config.toml
n_head = 10
d_mlp = 832
norm_eps = 1e-05
beta2 = 0.98
warmup_steps = 223
MLP neurons of a small language model. Each row is named by its layer, matrix (gate and up: input weights) and neuron, and shows model dimensions 240-303. Each number is 128 + 24 x the weight over its row's rms, rounded and kept within 0 to 255. A neuron's up and down rows have the sign that makes its largest values positive.
After each neuron's rows is what it responds to, as a language model described it from the Wikipedia text at the highest values.

L11.gate664 [132 116  82 147 109 120 144 124 119  83 131 140 132 104 135 153 102 129  89 145 145 136 130 112 121 137  88 136 108 160 139 135 115  74  85 173 102 139 127  98 123 131 127 119 135 147 120  99 116 144 167 156 123 142 143 131 165 139 165 127 146 109 140 128]
L11.up664 [130 141 148 111 148 139 158 155 107 151 102 109 111 135 117 168 123 152 143 176 125  90 151 145 114 156 149 139 169  82  97 113 151 133 128 123 140 138 111 115  96 127 116 120 126 127 130 113 134 124 136 103  71 117 140  93 105 118 125 101 156  69 118 152]
Responds to: Words reporting a ranking or standing, mostly music-chart verbs before "at number", such as peaked, charted, top, voted No. 1; weakly also named, status, elected.

L15.gate819 [144 122 126 124 135 116 141 153 128  97 108 128 128 128 122 123 130 140 173 164 151 163 151 126 123 180 164 129 128 123 125 106 116  78 112 100 151 160  93 108 149 111 119 158 133 132 139 121 141 114 151 143 127  81 177 112  92 161 101 127 108 124 140 135]
L15.up819 [139 136  77 135 128 110 116 161 102 145 141 106 133 152 113 123  98 135 183 114 100 144 126 124 143 129  82 148 143 114 109 120 145 126 180 137 121 149 125 126 146 111 144 132  82 107 163 125 129  93 173 145 156 140 109 138  93 169 130 156 138 107 157 138]
Responds to: The number after a colon, dash or decimal point that finishes a time, score or figure, as in 11:40 pm, a 1–1 draw, 2.2 innings; also some words ending a phrase.

L14.gate787 [166 158 103 114 157 107 117  87 185 163 121 150 125 154 138 161 164 134 125 133 113 147 135  94 155 106 128 111  82  94 115 133 134  94  93 115 145 122 120 156 137 132 163  84 103 158 122 140 114 120 132 105 132 133 115 164 134 141 116 157 104 128 145 108]
L14.up787 [134 155  64 128  80 156 177 115 119 140 132 145 113 141  94 151 161 118 135 144 187 173 121 130 121 143 134 101 113 133 154 141 111 100 110 163 112 133 109 126 127 144 150 137 149  63  93 130 102 137 115 140 146 141  99 134 107  92 123 117 139 116 124  97]
Responds to: Opening or middle pieces of longer words (dis-ser-tation, par-ody, h-ern-ia), sports competition names (World Series, Super League) and wiki heading marks (==, ===).

L11.gate39 [108 115 143 139 128 121 104 112 122  93 128 124 151 128 116 132 128 147 125 136 135 129 120 103 119 140 115 136 127 166 134 135 154 146 128 156 156 113 105 138 123  70 109 113 126 129 110  98 123 132 121  95 130 132 105 143  74 146 115 106 122 118 108 150]
L11.up39 [147 130  74 148 128 100 110 113 126 143 145 128 136 153  89 136 130 137 123 157 118 112 124  95 110 137 115  80 105 163  98 131 149 113 157 133 110  81 157  95 115 156 152 162 130 148 141 123 104 104  95 102  94 132 118 103  95 106 119 155 129 133 129 136]
Responds to: Final pieces of verbs split into several tokens in narrative prose, often right after "to" or a subject, e.g. teleph-oned, reinst-ated, down-played, suc-k.

L15.gate535 [ 90 104 120 122 160 148  89  96 151  95 109 149 112 123 135 118 146 156 151 101 125 146 121 165 101 147 124 118 170 166 117 113 137 153 114  95 102 129 113 131 144 119 140 128 126 176 155 159 119 108 157 125 144 131 123 114 147 143 115 160 122 124 114 110]
L15.up535 [107 153 123 109 137 174 159 141  97  92 156 163 138 142 174 146 128 118  93 103 121 130 124 166 107  76 116 162 151 102 106 108  80 117 126 150 154 114 112 115 119 146 134 114 134 136 172 106 139 110  85 104 137  85 130 148 105 121 147 132 151 152 152 128]
Responds to: Head nouns of sports competition names such as League, Division, Conference (International League, Second Division), plus first cells of wiki table rows (Chart, Win, years).

L14.gate38 [154 118 165  93 113 109  98 128 137 150 112 159  95 122 112 120  78 110 123 130 120 114  98 130 128 139 164 104 148 123 113  99 100 108 166 103  82 103 151  90 127 125 121  91 118 127  87 115 122 138 118 156 114 117 124 133 132 118 125 154 117 184 139 124]
L14.up38 [124  99 112 142 106 113 168 151  93 145  82  88 162 141 147 142 130 120 140 126 117 108 141 163 123 113 176 146 104 135 116 144  89 125 128 114  93 117 122  97 144  83 129 106  94 124 136 149 139 158 100 141 123 117 126 166 151 172 175 146 130 105 177 142]
Responds to: Words that anchor a rank, role or relation, mostly followed by of: chart positions (ranked, peaked at number, No.), accused of, part/member of, and titles like King, Chief, Court.

L14.gate96 [118 123 124 121 159 158 128  99 124 112 128 109 153 134 129 134 147  78  92 131 151 117 166 136 141 135 146 164 113 137  98  88 114 132 116 148 130 102  75  98  90 125 147  94 118 127 108 138 134 138 166 110 157 100 185  87 103 141 150 118 138 133 118 147]
L14.up96 [144  90 119  83 132  82 122 138 116  88 153 153 160 126  96  69 168 162 113  91 144 150 152 121 130 160 136 186 155  83 101 128 182 114 137 129 126 153 107 104 127 138 175 108 164 158 108  98 141 112 150 159 116  82 157 169 136 123 154 109 136 140 116 135]
Responds to: Transitive verbs and linking words just before their object or complement in narrative prose, e.g. used (to), sold (her), bought, want (to), meaning; also of, and.

L11.gate508 [117  91 148 131 169  94 165 118 102  89  98 168 142 143 116 120 113 106 136 131 150 123 139 100 113 115  83 117 148 118 123 134  69  87 128  79 109 114 148 160 105 165 119  98  99 142 110  73 166 180 140 102  96 140 116 115 140 159 132 103  96  85 121 144]
L11.up508 [130 158  89  92 125 166 127 163 164  93 176  85 121 108 193 139 162 126 133 145 121 161 106 153 119 100 138  96 133  80 128  95 138 115  91 123 152 140 102 125 101 101 123 151 131 130 160 121 145 123 109 167 138 174 134 155 151 115 101 106 142 155  79 127]
Responds to: Fires mainly on the opening word of multiword sports competition or body names, e.g. World in World Series, Major League, national team; weaker on scattered mid-name word pieces.